config.yaml
rope_base: 10000.0
tie_embeddings: false
optimizer: "adam_variant"
grad_clip: 1.0
train_tokens: 316800000
MLP neurons of a small language model. Each row is named by its layer, matrix (gate and up: input weights) and neuron, and shows model dimensions 80-175. Each number is 200 + 40 x the weight over its row's rms, rounded and kept within 0 to 999. A neuron's up and down rows have the sign that makes its largest values positive.
After each neuron's rows, "fires after" lists the tokens most often just before its 100 highest values on Wikipedia text that the model never trained on. A number after a token or word is its count.

L10.gate642,172,202,251,196,176,98,228,221,181,155,147,251,236,152,206,153,224,234,142,189,197,274,169,245,213,127,147,138,163,195,194,178,238,238,128,190,209,287,186,156,161,164,182,126,232,277,201,224,140,219,152,170,235,215,238,131,181,142,232,222,156,248,217,208,264,241,217,186,218,219,150,181,193,151,201,220,274,236,209,254,207,216,268,177,121,247,196,229,194,149,235,248,165,231,200,207
L10.up642,291,203,260,172,230,220,274,206,176,225,208,227,219,201,211,204,187,228,187,163,194,253,229,183,193,149,182,233,217,217,232,261,208,152,235,260,238,165,187,175,236,145,164,234,235,166,186,251,141,217,220,119,127,159,201,124,207,211,181,201,192,196,166,253,240,203,173,152,173,247,206,219,179,161,220,227,206,260,191,163,152,156,188,223,128,205,158,243,119,172,151,202,199,198,188,148
fires after: " R" 20, ")\n" 11, " P" 11, "\n" 11, " B" 8, " N" 8

L7.gate819,157,114,167,181,160,259,151,239,124,215,169,325,191,188,166,182,212,187,137,141,232,173,148,222,165,221,231,256,215,177,201,184,208,184,185,215,211,243,197,244,161,191,255,177,268,177,210,215,185,227,271,241,267,192,281,238,274,220,156,224,111,151,189,246,203,244,231,180,224,198,187,238,226,172,144,221,184,232,194,200,277,198,194,183,275,150,173,196,221,184,186,187,239,199,213,208
L7.up819,171,130,157,163,259,185,225,175,195,207,213,235,159,221,145,217,175,193,207,251,237,190,149,185,126,171,220,221,203,222,225,203,183,191,254,218,200,149,152,181,136,238,216,183,188,255,107,108,191,216,164,148,283,229,214,230,234,214,202,193,84,225,172,185,181,264,153,254,257,169,188,219,209,139,224,152,220,224,238,188,235,209,299,256,176,138,155,194,227,255,193,204,193,238,235,221
fires after: "5" 16, "4" 15, "8" 14, "9" 13, "0" 9, "3" 8

L8.gate717,227,263,185,177,251,135,334,179,239,167,230,206,163,194,189,201,204,128,211,156,188,136,54,217,144,228,185,244,180,207,193,231,214,177,146,238,162,232,208,193,132,121,163,218,179,242,164,170,172,216,229,244,246,200,164,270,272,220,225,206,182,168,237,251,239,196,180,246,260,198,171,218,243,163,177,232,258,223,215,206,244,180,195,166,192,237,213,193,219,180,208,251,225,189,204,253
L8.up717,251,193,210,247,224,151,183,194,273,260,188,190,175,216,212,163,184,245,209,123,180,201,203,235,239,177,133,226,172,179,136,239,122,187,176,255,194,251,132,131,235,130,170,156,261,194,165,246,201,198,169,218,199,244,144,164,129,166,289,178,266,164,182,248,199,172,130,88,256,210,211,293,146,159,256,150,178,246,175,190,200,188,179,210,190,231,220,179,305,193,268,275,199,200,186,244
fires after: "." 50, "%" 5, "1" 5

L3.gate581,188,234,162,214,145,203,179,154,178,155,206,206,111,187,242,173,138,201,165,215,218,206,157,200,226,194,219,218,197,190,232,190,287,235,172,200,248,212,128,177,239,192,295,185,168,241,188,194,230,180,166,226,202,196,154,198,224,141,184,216,168,176,178,235,172,208,197,198,256,207,124,142,185,174,230,192,170,257,222,240,164,148,220,165,138,285,213,180,87,200,191,237,139,218,209,199
L3.up581,156,218,196,86,229,182,217,198,195,295,194,227,305,209,172,185,255,267,124,209,128,298,153,181,161,200,180,194,269,193,175,223,178,123,219,201,144,191,202,184,151,184,169,163,147,226,155,234,164,229,170,186,186,242,207,165,201,228,225,222,107,211,224,250,215,202,211,246,204,119,209,143,123,218,209,235,242,213,225,190,255,148,147,136,178,150,178,214,181,188,156,101,209,225,236,220
fires after: " P" 16, " d" 10, " H" 9, " V" 8, " B" 7, " R" 6

L11.gate125,216,191,98,177,158,158,243,227,167,179,169,209,170,142,190,201,166,171,178,265,158,186,183,185,223,171,172,110,191,228,132,183,228,228,130,132,215,203,156,240,282,219,177,201,225,150,199,205,193,222,213,139,203,183,144,114,208,219,156,216,179,154,232,142,222,220,219,223,259,258,191,209,228,159,184,157,214,175,211,239,239,201,224,237,162,96,200,157,222,234,209,246,160,132,137,231
L11.up125,158,187,113,153,180,203,156,189,190,160,225,156,192,159,203,233,225,210,205,234,136,125,229,183,160,225,200,225,247,255,231,205,224,222,236,197,167,187,183,225,260,163,173,206,267,150,196,199,231,212,207,195,241,137,227,148,171,151,173,199,161,195,205,191,129,179,248,152,222,192,206,167,222,232,240,148,106,185,197,243,194,232,235,221,149,206,250,119,211,209,214,188,222,184,253,239
fires after: " " 27, "^{" 8, " (" 8, "_{" 7, "-" 6, "ixed" 6

L3.gate193,215,169,173,218,216,166,199,238,140,158,208,183,166,97,193,159,208,231,245,172,201,237,215,214,256,226,219,218,175,204,194,158,246,253,200,248,243,235,221,212,241,227,227,196,209,200,196,312,119,164,166,275,213,180,176,239,215,220,203,183,181,255,224,211,257,290,214,203,207,223,72,198,182,157,246,147,208,207,227,288,186,265,238,155,119,181,234,224,178,110,208,200,148,226,230,180
L3.up193,205,204,158,130,204,210,140,282,151,165,192,187,228,181,204,143,236,205,223,190,164,268,208,157,184,119,188,290,254,181,179,227,218,259,205,189,160,269,164,213,188,153,205,268,188,224,211,190,154,120,218,155,218,198,225,250,176,148,218,218,209,254,271,157,283,226,171,152,221,175,284,137,284,188,220,171,196,200,198,177,232,199,242,223,165,133,208,229,177,155,285,202,196,223,239,177
fires after: " N" 23, " P" 9, " O" 9, " J" 8, " R" 8, "J" 6

L9.gate67,133,137,180,154,209,273,140,188,235,227,185,270,159,216,234,176,120,178,231,160,125,191,225,203,189,221,167,252,213,123,213,208,143,154,173,276,240,204,159,243,201,158,169,155,228,174,192,235,226,266,227,220,285,250,187,229,154,181,217,151,155,192,263,172,172,258,216,182,290,130,211,219,187,207,172,147,166,297,162,191,182,164,231,181,205,172,179,167,215,212,222,171,205,193,217,230
L9.up67,149,204,198,184,192,176,187,174,285,238,186,282,183,185,169,266,156,166,192,187,153,124,184,188,193,218,274,257,187,216,227,223,145,190,225,221,238,191,178,262,191,144,174,233,253,233,197,134,218,213,207,205,242,165,210,181,210,205,149,231,182,164,198,147,208,219,225,122,225,264,190,199,184,143,222,223,226,162,216,155,295,271,279,170,240,214,159,180,202,272,170,218,273,228,179,262
fires after: "6" 18, "7" 14, "9" 14, "8" 10, "0" 8, "5" 7

L3.gate801,122,209,262,184,190,259,181,270,244,228,209,204,177,125,241,164,152,212,228,213,207,145,183,206,130,218,211,249,110,151,176,222,171,161,123,218,178,186,186,218,161,207,176,159,231,159,187,254,119,210,125,172,251,172,216,220,209,211,171,270,225,231,138,180,187,219,87,196,172,139,219,216,185,163,129,227,224,205,192,245,193,180,189,182,164,206,191,194,220,211,167,198,195,241,154,277
L3.up801,168,179,207,222,219,134,180,175,273,247,219,230,212,201,209,241,244,231,122,185,196,118,133,220,181,160,161,241,149,138,155,213,225,182,207,190,186,210,196,188,181,170,97,212,191,174,209,169,180,146,161,191,178,179,197,198,189,160,114,206,140,176,196,126,206,162,163,184,219,225,259,258,167,194,243,182,233,173,207,188,243,213,140,147,228,216,256,214,238,215,147,160,205,175,286,178
fires after: " l" 25, " sil" 9, " L" 5, " Al" 5, "d" 4, "et" 4

L9.gate425,189,145,245,205,216,203,219,212,206,157,212,223,178,235,194,198,240,199,210,201,203,182,140,222,109,147,160,181,268,200,212,190,218,169,181,172,254,254,218,206,219,227,225,175,227,209,177,267,147,168,175,234,231,256,101,196,197,212,149,239,184,220,216,207,230,286,135,149,119,224,148,192,176,238,245,157,234,228,176,201,186,210,214,191,120,223,218,151,191,176,165,191,199,320,217,273
L9.up425,243,173,243,156,190,200,264,210,245,116,236,245,212,276,188,223,215,189,197,231,157,217,137,174,144,167,218,177,196,285,159,258,168,200,171,116,135,212,151,213,136,164,206,202,265,142,181,209,120,204,190,232,174,154,189,200,234,179,141,227,241,181,159,189,284,203,150,153,158,190,178,202,286,246,170,207,214,244,165,240,188,151,175,152,245,224,236,162,328,154,171,216,221,249,264,285
fires after: ")" 48, "3" 4, " |\n" 4, "1" 4

L5.gate369,197,197,177,146,198,256,186,165,138,186,256,200,206,213,160,154,224,179,147,233,188,144,225,187,211,211,218,208,206,214,191,253,159,259,168,271,251,235,160,265,214,237,167,162,213,223,258,205,230,273,196,194,235,157,201,152,179,228,231,208,196,173,273,290,187,255,154,274,178,147,281,211,206,132,146,195,144,237,192,156,191,231,249,229,219,154,208,172,194,190,149,204,213,255,217,191
L5.up369,108,154,220,145,188,140,183,148,177,175,219,209,68,205,259,231,104,205,177,162,176,204,182,197,168,170,201,221,188,140,184,163,157,218,174,248,142,163,191,183,243,189,198,178,281,225,203,245,168,202,188,226,275,194,177,149,189,151,112,237,215,218,207,190,231,178,111,189,181,204,221,96,156,209,154,193,247,206,228,187,198,265,175,168,242,192,202,201,249,220,170,219,181,184,269,278
fires after: "9" 25, "0" 12, "," 11, " April" 8, "5" 6, " March" 6

L12.gate175,160,205,182,151,140,154,226,207,198,208,190,222,260,195,259,210,180,169,236,191,142,200,110,117,208,213,277,131,206,244,169,193,205,125,244,299,143,229,136,240,190,157,240,222,210,215,194,259,205,281,204,168,279,244,180,260,173,139,168,210,157,181,181,170,215,284,197,256,176,175,270,201,198,137,235,228,202,258,227,179,116,272,214,141,176,213,120,151,244,169,176,198,191,201,244,166
L12.up175,207,247,215,242,123,169,139,230,236,196,237,224,179,210,173,165,199,100,179,184,184,120,154,211,226,182,228,156,216,116,225,240,164,92,195,222,197,248,186,204,138,226,273,277,228,255,142,193,135,179,166,177,214,143,232,235,153,189,155,176,215,227,183,198,212,232,231,132,218,142,182,200,123,152,220,131,200,193,149,111,267,222,240,178,193,214,186,75,206,178,166,193,243,182,175,197
fires after: "9" 30, "8" 19, "0" 13, "7" 7, "6" 4, "5" 4

L3.gate357,300,176,220,121,195,179,179,172,178,189,204,224,218,170,203,113,171,277,177,193,216,278,193,222,275,173,172,188,244,203,194,245,190,208,232,213,241,234,271,239,180,177,216,158,171,221,248,171,166,176,146,201,185,232,128,233,247,264,133,164,163,138,277,139,212,249,249,183,228,169,170,159,189,215,184,195,125,152,191,227,193,178,224,133,152,146,237,211,198,151,155,147,128,148,196,145
L3.up357,165,170,177,184,168,232,199,275,226,218,162,151,215,210,207,167,291,213,216,210,240,275,218,208,199,168,162,172,256,250,221,234,235,175,212,214,205,218,299,218,162,191,243,107,192,178,275,224,224,174,170,200,120,171,199,216,193,233,237,239,148,246,284,243,243,278,282,216,209,218,190,160,225,158,216,149,186,195,238,115,169,205,263,136,240,116,228,165,181,126,251,134,128,201,195,175
fires after: " F" 19, " G" 18, " s" 12, " J" 7, " S" 4

L7.gate696,100,193,230,206,190,140,196,189,204,215,229,245,236,205,195,168,204,199,239,142,188,309,181,224,81,180,238,193,188,239,245,128,192,250,285,222,209,227,140,209,186,229,254,168,267,210,189,214,187,212,243,183,231,196,176,173,251,207,242,226,127,162,199,228,149,223,186,197,172,204,163,159,213,219,206,254,300,209,164,319,178,195,197,195,158,214,215,179,207,171,248,112,140,170,239,165
L7.up696,164,219,152,185,194,209,254,192,210,166,158,244,220,156,189,220,226,122,279,173,195,236,230,91,178,195,207,203,193,188,118,224,197,197,202,253,244,233,192,216,141,204,264,177,173,240,138,204,231,257,222,158,219,259,240,165,255,242,238,186,196,103,128,212,164,192,251,193,276,173,190,197,95,207,160,238,216,273,218,252,207,172,172,182,233,151,208,183,236,181,207,249,234,236,269,176
fires after: "0" 98

L3.gate488,218,229,164,155,216,160,206,193,122,151,185,186,204,143,199,177,185,171,180,185,215,265,177,222,203,190,166,266,256,188,232,189,216,275,235,190,231,199,210,218,165,204,202,187,191,196,152,184,269,205,209,228,208,155,176,224,200,166,208,217,193,137,232,214,198,206,236,201,177,208,182,209,202,173,204,175,203,233,256,273,201,162,245,179,149,279,208,193,228,159,200,159,155,223,201,157
L3.up488,231,177,207,203,248,222,216,209,229,221,214,259,154,207,147,175,229,220,153,240,303,175,155,206,233,235,191,170,229,128,240,192,172,162,202,224,258,228,285,215,199,177,179,269,196,196,217,148,199,186,231,301,219,141,139,229,189,144,196,179,221,100,207,157,147,227,221,165,153,208,173,247,183,187,217,168,198,183,182,227,148,123,188,205,179,181,247,209,269,200,165,128,154,153,186,157
fires after: " F" 12, " Y" 10, " H" 8, " G" 8, " Tr" 7, " A" 6

L3.gate768,130,196,268,151,200,157,166,165,222,239,203,185,197,190,197,232,163,213,200,174,202,147,175,223,109,198,181,223,188,185,214,226,215,232,259,262,207,213,222,221,173,169,231,130,228,222,205,198,234,116,207,211,270,152,234,237,189,213,212,236,197,180,86,92,196,246,190,168,212,159,216,174,123,240,142,223,288,223,130,164,248,206,190,191,151,239,171,103,188,201,224,229,225,238,187,204
L3.up768,142,201,192,160,226,210,139,183,264,152,205,220,255,178,260,177,165,195,188,215,174,136,188,216,200,209,152,186,227,149,189,174,225,220,230,162,249,212,244,168,203,253,198,223,254,164,191,242,203,251,164,172,233,192,189,169,236,208,107,199,199,146,115,140,182,157,210,186,270,155,203,222,126,300,226,169,191,190,199,261,221,217,194,164,255,272,306,153,264,161,139,166,189,169,223,184
fires after: " L" 49, " Al" 12, " Mar" 10, "-L" 5

L10.gate411,172,262,143,216,144,200,239,188,128,222,221,218,191,162,204,159,259,214,153,201,195,239,236,166,196,193,184,237,246,198,203,206,222,197,195,202,238,228,200,177,217,202,193,191,191,236,195,181,225,224,182,253,179,198,218,111,176,107,191,217,130,192,182,206,187,204,201,243,222,254,221,244,156,128,148,173,214,260,239,266,215,149,159,207,134,216,190,218,189,107,190,146,214,97,141,134
L10.up411,155,179,182,199,208,222,257,164,233,196,163,155,148,143,195,222,225,198,127,223,182,117,324,255,194,190,206,177,249,130,205,183,211,208,198,202,214,195,246,194,201,213,185,280,198,142,203,187,222,140,196,201,199,216,285,91,142,148,206,214,178,174,248,286,196,206,197,95,148,228,182,165,105,297,217,137,108,203,201,207,250,168,238,201,249,269,199,162,174,188,166,167,227,153,177,137
fires after: " F" 33, " S" 12, "-" 10

L9.gate613,279,198,203,209,178,255,148,233,233,228,186,267,144,172,186,188,266,154,227,195,189,194,208,186,215,263,176,212,212,121,179,154,309,177,117,256,228,213,215,274,231,194,303,188,244,174,138,277,236,185,139,177,271,189,254,220,229,210,221,243,228,183,219,132,221,264,231,140,299,223,236,231,206,236,246,178,186,224,226,174,112,180,96,160,278,203,213,50,175,201,191,213,231,207,172,245
L9.up613,216,224,202,216,166,240,185,169,234,197,191,236,205,218,200,183,196,236,251,224,174,206,182,243,149,267,238,248,209,228,221,176,232,248,199,262,209,267,233,258,199,199,213,163,177,208,218,200,230,196,166,103,234,236,151,158,257,189,170,205,240,170,224,123,201,211,215,112,243,218,162,195,228,216,218,193,213,273,197,251,270,183,235,117,195,172,217,229,185,229,225,145,198,195,246,202
fires after: "0" 34, "9" 21, "1" 14, "2" 11, "8" 6, " Website" 4

L7.gate672,189,213,229,224,211,192,214,234,249,194,225,236,217,180,236,175,218,159,178,217,158,254,157,223,226,217,166,254,191,245,181,247,147,158,179,212,173,242,267,233,162,164,219,220,240,201,218,177,173,223,215,136,262,208,139,161,222,239,216,190,248,158,226,177,227,211,184,211,168,163,182,233,277,251,168,239,221,179,117,210,118,209,156,179,162,208,230,214,167,182,142,255,150,170,257,234
L7.up672,162,192,237,194,216,203,262,193,218,147,179,308,145,138,170,169,207,208,182,237,147,153,210,181,162,249,132,167,230,186,162,225,120,195,102,188,155,248,181,136,246,195,235,221,265,128,229,160,121,259,212,177,151,183,158,193,210,168,224,181,225,191,210,228,226,156,149,193,249,249,257,226,210,266,177,186,219,252,151,241,206,243,174,190,215,263,208,208,235,144,217,177,173,209,257,215
fires after: "9" 71, "1" 16

L3.gate777,240,236,218,157,233,174,130,153,241,216,112,226,240,199,179,219,291,157,151,135,222,210,178,196,182,203,144,185,258,227,212,216,354,201,228,200,266,254,210,190,200,232,173,125,198,128,179,223,163,244,187,229,154,205,184,271,189,184,194,191,189,152,261,159,274,258,178,171,221,293,225,181,222,237,191,176,253,245,253,285,236,190,274,187,174,225,232,204,163,200,162,176,241,159,216,223
L3.up777,223,160,172,197,188,272,117,288,161,191,219,226,218,226,115,179,187,230,290,198,202,278,239,249,210,193,158,231,251,279,137,242,193,210,256,258,211,243,260,181,184,228,243,156,171,181,212,190,186,176,143,212,201,219,217,303,181,199,165,209,152,280,278,217,223,277,195,144,123,208,221,163,230,220,196,175,167,271,216,180,211,235,177,212,230,182,207,173,206,214,257,109,151,274,226,173
fires after: " G" 16, " Y" 10, " f" 9, " R" 8, " F" 7, " J" 6

L11.gate86,178,242,272,246,143,135,176,196,160,124,238,184,203,221,155,196,218,155,218,210,233,309,249,214,199,175,242,149,209,252,201,175,239,173,247,244,220,230,252,266,271,188,248,191,199,225,185,225,199,197,252,173,205,209,157,115,215,251,206,200,218,152,251,214,242,200,162,193,225,195,182,158,268,210,207,212,271,163,262,265,197,214,193,103,176,225,86,215,217,139,201,176,130,180,216,115
L11.up86,154,200,207,232,234,186,189,184,190,164,187,131,210,280,245,212,177,200,194,241,158,226,200,223,232,230,235,185,213,231,176,206,261,228,276,232,191,216,274,224,230,138,193,156,188,96,215,190,228,201,202,170,188,226,215,193,161,234,213,211,169,174,151,129,199,269,223,189,295,224,206,223,211,234,233,226,197,219,192,250,205,171,109,218,203,209,181,160,255,236,202,264,255,173,260,158
fires after: "0" 33, "9" 10, "2" 7, "ar" 6, "7" 4, "." 4

L7.gate201,158,174,255,186,121,242,198,226,150,232,198,152,166,187,219,221,224,191,190,168,120,128,177,145,207,234,281,194,161,215,242,203,199,174,130,277,260,173,176,204,137,165,192,134,158,219,169,238,188,196,172,197,228,142,154,217,224,193,176,233,226,232,154,149,250,203,142,257,179,126,286,193,219,194,140,210,211,153,243,213,257,164,235,180,188,193,252,150,164,148,229,177,185,185,222,196
L7.up201,250,97,143,224,240,201,236,203,174,229,201,199,230,217,153,236,212,182,178,177,292,225,148,197,162,181,210,169,171,134,206,308,206,174,215,231,169,180,109,191,204,189,192,186,197,217,166,182,139,136,242,134,217,198,162,220,173,204,178,222,189,261,182,239,215,238,167,287,103,136,159,191,250,145,194,193,143,222,222,169,173,246,209,182,224,200,212,139,181,218,263,174,187,275,200,189
fires after: "0" 24, "2" 20, "1" 18, "9" 10, "-" 10, "3" 5

L3.gate399,172,193,267,210,159,283,170,197,200,233,187,212,238,246,153,153,187,208,150,213,209,238,116,201,234,241,210,133,218,237,230,241,185,151,223,207,253,212,327,212,167,241,201,193,213,171,238,197,185,177,174,201,240,139,168,228,220,217,128,176,189,248,257,187,210,193,215,207,186,218,135,116,272,218,176,203,239,220,235,243,114,178,162,146,164,197,118,119,156,129,149,124,136,192,215,218
L3.up399,125,225,187,173,268,178,168,239,137,172,136,202,204,236,138,144,206,200,218,204,204,252,124,218,168,151,155,125,187,269,244,230,215,148,176,192,201,186,247,188,205,122,227,216,210,248,198,228,215,202,268,197,183,183,238,171,152,218,157,263,258,213,191,201,249,291,210,148,208,185,215,208,167,208,197,237,160,223,160,174,236,152,156,129,174,181,173,188,219,239,119,153,187,214,167,221
fires after: " S" 25, " G" 14, " s" 7, " cons" 7, " ex" 5, " Cons" 5

L2.gate138,259,208,124,150,138,221,208,161,201,154,214,224,181,189,199,151,253,151,171,232,233,161,184,211,217,204,184,187,188,186,176,257,191,156,136,297,213,225,180,178,172,224,199,262,158,158,180,144,202,203,214,203,233,200,168,205,271,151,237,208,159,182,145,201,209,211,158,227,120,148,222,220,191,254,260,182,234,196,161,221,180,255,194,203,235,233,203,154,196,176,128,268,226,186,242,231
L2.up138,180,217,208,188,186,210,158,258,218,188,207,171,172,201,213,161,202,142,202,279,201,168,245,173,197,228,183,159,191,226,198,213,139,168,204,234,160,218,185,211,191,224,196,286,184,145,250,132,182,235,246,241,151,194,211,211,246,179,213,138,245,139,170,202,200,173,117,221,164,189,272,259,215,310,194,233,211,166,179,216,220,203,148,153,252,129,117,123,193,187,187,265,217,134,214,157
fires after: "1" 34, "9" 32, "5" 9, "7" 7, "8" 6, "2" 4

L7.gate738,169,139,198,120,172,128,196,147,137,197,163,228,150,206,274,172,199,172,184,223,205,260,194,265,126,196,252,199,232,182,202,197,284,212,202,238,211,246,153,241,122,200,218,156,186,227,201,229,193,153,236,174,207,203,236,155,187,211,203,244,170,183,253,327,244,148,203,164,231,235,196,159,166,136,216,234,164,202,231,156,233,253,238,160,216,183,198,152,224,175,272,97,209,250,174,169
L7.up738,207,178,226,197,152,160,194,142,238,260,165,197,213,172,174,204,184,282,285,210,110,230,209,187,148,164,229,221,189,147,219,215,224,292,206,253,240,205,214,234,168,94,158,177,193,204,172,225,132,226,144,234,216,204,235,276,174,204,231,216,165,282,176,149,238,248,204,147,209,179,153,185,222,205,192,233,129,213,232,213,183,201,146,144,239,253,278,150,155,191,209,179,215,226,190,234
fires after: "0" 38, "," 14, "|" 9, " |" 9, "9" 8, "\n" 6

L3.gate564,185,174,252,195,145,156,164,212,218,215,193,336,236,164,216,182,184,263,194,170,224,288,96,222,189,178,139,203,171,179,185,164,191,188,264,201,214,253,262,170,236,204,288,126,222,252,197,212,117,189,186,222,189,172,130,155,200,244,159,174,193,116,207,173,219,216,260,238,216,179,169,178,128,190,187,190,274,269,228,167,229,195,190,104,212,234,221,247,212,149,253,181,86,203,238,224
L3.up564,245,134,205,203,212,254,160,201,163,233,197,246,259,189,219,224,206,147,256,159,180,216,193,241,280,233,133,212,279,210,190,169,230,131,206,176,245,238,247,219,174,271,244,184,251,189,163,223,189,244,224,162,176,150,218,192,172,219,124,228,132,152,232,260,123,236,248,207,217,200,220,144,186,163,141,158,184,211,199,167,209,83,153,177,225,170,143,213,210,209,216,162,188,217,223,254
fires after: " N" 26, " E" 11, " s" 8, " R" 8, " S" 7, " P" 7

L8.gate463,252,188,185,226,158,165,188,221,173,162,150,205,211,173,257,107,163,239,198,167,187,242,208,179,174,194,174,240,208,177,225,240,235,170,207,268,248,221,172,275,118,124,212,234,197,303,187,233,186,142,197,196,251,245,153,190,269,209,222,272,141,141,138,190,215,261,224,224,165,191,156,145,233,85,268,206,202,168,183,203,200,207,214,211,181,251,175,133,149,255,223,169,138,210,208,220
L8.up463,229,177,117,144,168,275,188,218,195,236,226,131,227,194,225,157,207,245,240,178,162,233,168,171,205,223,249,246,265,206,196,258,223,134,240,281,242,187,186,180,138,166,181,211,173,278,123,179,223,182,180,109,192,207,173,182,291,184,212,225,177,171,151,181,160,266,223,240,128,194,159,239,245,117,219,247,227,80,184,173,172,196,174,257,218,210,230,165,179,259,184,159,197,251,206,188
fires after: "1" 16, "9" 12, "0" 10, "5" 8, "3" 8, "4" 8

L5.gate701,242,204,238,123,244,162,196,187,270,162,188,217,95,207,195,226,235,151,204,162,223,136,183,252,242,160,241,151,228,265,185,195,174,184,189,184,272,157,191,230,233,188,185,176,204,200,155,198,188,244,224,150,190,196,165,225,227,251,228,243,237,196,120,313,250,188,190,210,253,209,102,161,176,208,224,241,228,189,216,223,201,300,199,157,188,238,196,165,200,199,297,107,246,237,152,275
L5.up701,159,154,285,197,258,126,125,135,237,197,198,245,161,157,221,249,182,124,158,168,201,214,178,215,208,186,152,276,211,181,198,190,181,264,232,253,222,234,195,217,222,190,178,212,225,145,232,262,246,170,130,225,210,223,329,199,211,182,186,205,229,215,133,135,203,180,190,134,232,199,161,195,182,249,153,190,191,204,160,207,150,226,179,189,113,259,239,154,187,200,230,245,214,161,228,176
fires after: " medal" 18, "|" 14, ")\n" 14, "\n" 10, " place" 7, "\n\n" 6

L8.gate37,241,223,226,172,224,216,243,261,205,167,220,186,293,197,305,183,157,223,168,156,240,226,190,163,169,130,264,260,173,203,277,281,175,195,251,209,194,186,162,203,192,110,221,221,182,280,182,237,216,189,205,236,256,195,207,200,227,190,230,256,223,176,238,244,214,176,183,268,170,159,249,228,222,198,239,254,236,212,235,157,188,205,239,235,237,227,181,219,219,201,179,214,202,165,219,262
L8.up37,176,137,146,187,182,211,240,221,167,196,243,198,237,185,113,256,191,189,229,204,210,242,200,213,237,208,193,239,200,231,141,211,249,121,182,189,182,238,238,179,153,174,258,179,217,259,227,216,258,111,200,149,206,151,172,189,173,254,108,237,130,286,160,221,117,194,292,245,187,214,220,196,301,131,234,179,138,154,217,115,214,220,227,220,258,264,158,150,130,170,228,198,197,216,186,124
fires after: "1" 18, "2" 13, "0" 13, " the" 6, "7" 4, "6" 4

L8.gate574,128,187,193,120,229,211,294,164,158,154,152,287,235,187,186,251,180,240,231,136,224,192,160,106,201,185,232,226,182,179,132,205,193,164,179,203,202,247,175,237,113,195,199,143,222,169,153,235,152,209,239,192,241,214,252,233,181,220,210,182,182,179,197,217,262,264,186,169,255,150,273,210,170,184,230,120,193,202,167,203,199,199,253,180,234,177,187,173,195,188,175,161,202,268,261,210
L8.up574,233,205,134,184,186,194,221,222,168,236,163,261,266,232,181,172,131,112,233,223,206,268,246,148,245,171,241,237,260,227,290,98,264,164,210,176,179,194,223,216,199,145,264,156,185,213,157,182,227,195,162,168,194,195,218,188,212,165,186,120,280,230,225,160,205,223,187,226,226,179,196,247,141,115,213,233,171,219,245,166,242,241,247,182,229,248,160,227,224,251,202,227,164,313,193,230
fires after: "0" 68, "9" 28, "7" 4

L3.gate120,181,176,157,190,166,245,248,157,167,175,165,230,237,145,180,175,208,218,205,197,173,226,228,239,215,274,185,267,251,183,223,204,164,205,194,181,285,174,228,175,168,323,232,239,213,213,221,148,236,194,166,164,217,180,218,176,211,224,149,229,199,202,238,172,145,240,210,217,241,234,154,167,263,206,175,204,133,208,219,217,141,166,218,206,107,201,184,129,192,165,128,165,258,244,148,85
L3.up120,167,187,148,194,190,244,163,170,234,164,177,204,133,158,191,237,149,186,219,138,129,82,240,204,292,195,269,207,228,188,213,193,254,259,157,269,221,195,220,219,258,215,155,278,145,236,194,177,195,204,262,212,271,205,238,160,211,229,150,208,174,195,185,226,143,151,156,226,193,210,197,228,206,259,242,165,199,239,213,222,258,158,176,188,293,168,187,150,218,185,155,214,156,134,190,194
fires after: " T" 26, "T" 11, "f" 9, " F" 9

L3.gate672,243,186,228,199,200,173,176,235,199,168,169,184,236,151,176,143,170,179,212,222,159,217,177,230,199,170,215,166,168,223,171,182,234,251,182,148,155,198,188,141,218,242,237,208,140,273,101,226,190,161,245,261,182,205,201,225,244,209,148,237,188,241,236,219,195,226,196,184,231,175,161,164,229,160,247,225,251,195,257,223,193,254,194,174,188,224,203,198,212,247,191,151,116,173,157,204
L3.up672,154,185,231,170,189,164,180,159,116,213,144,249,255,236,203,218,211,207,182,144,206,212,165,147,251,183,164,197,226,203,215,215,253,214,295,170,213,166,169,233,176,164,208,236,270,208,220,193,168,173,116,207,159,223,218,252,195,172,148,194,168,227,260,216,183,155,212,219,175,215,239,143,243,191,217,227,219,239,202,138,176,48,187,153,127,206,225,206,110,196,283,206,184,240,218,237
fires after: " P" 21, " N" 19, "as" 10, " R" 9, " L" 7

L3.gate413,170,209,150,151,195,260,237,200,157,228,194,157,169,214,169,269,241,185,192,195,130,289,197,182,214,202,208,199,226,213,225,180,298,221,233,212,214,187,226,180,230,160,165,194,160,205,248,144,220,237,169,205,179,238,224,217,175,161,188,201,140,247,269,277,219,218,220,246,255,217,264,159,206,142,194,205,186,192,311,264,160,215,164,193,149,227,201,175,135,158,179,168,191,216,217,130
L3.up413,150,213,125,146,111,209,210,202,247,202,204,199,237,215,254,238,228,161,148,214,160,222,155,217,302,223,298,249,181,182,198,198,251,228,274,147,251,133,215,74,236,264,254,246,222,213,178,173,209,188,201,200,174,234,243,158,211,168,194,226,184,275,271,204,192,183,193,205,233,271,130,223,198,172,165,196,218,248,252,234,184,185,176,222,187,235,153,253,197,205,202,246,234,147,206,202
fires after: " F" 13, " T" 11, " f" 10, " p" 10, " w" 9, " K" 9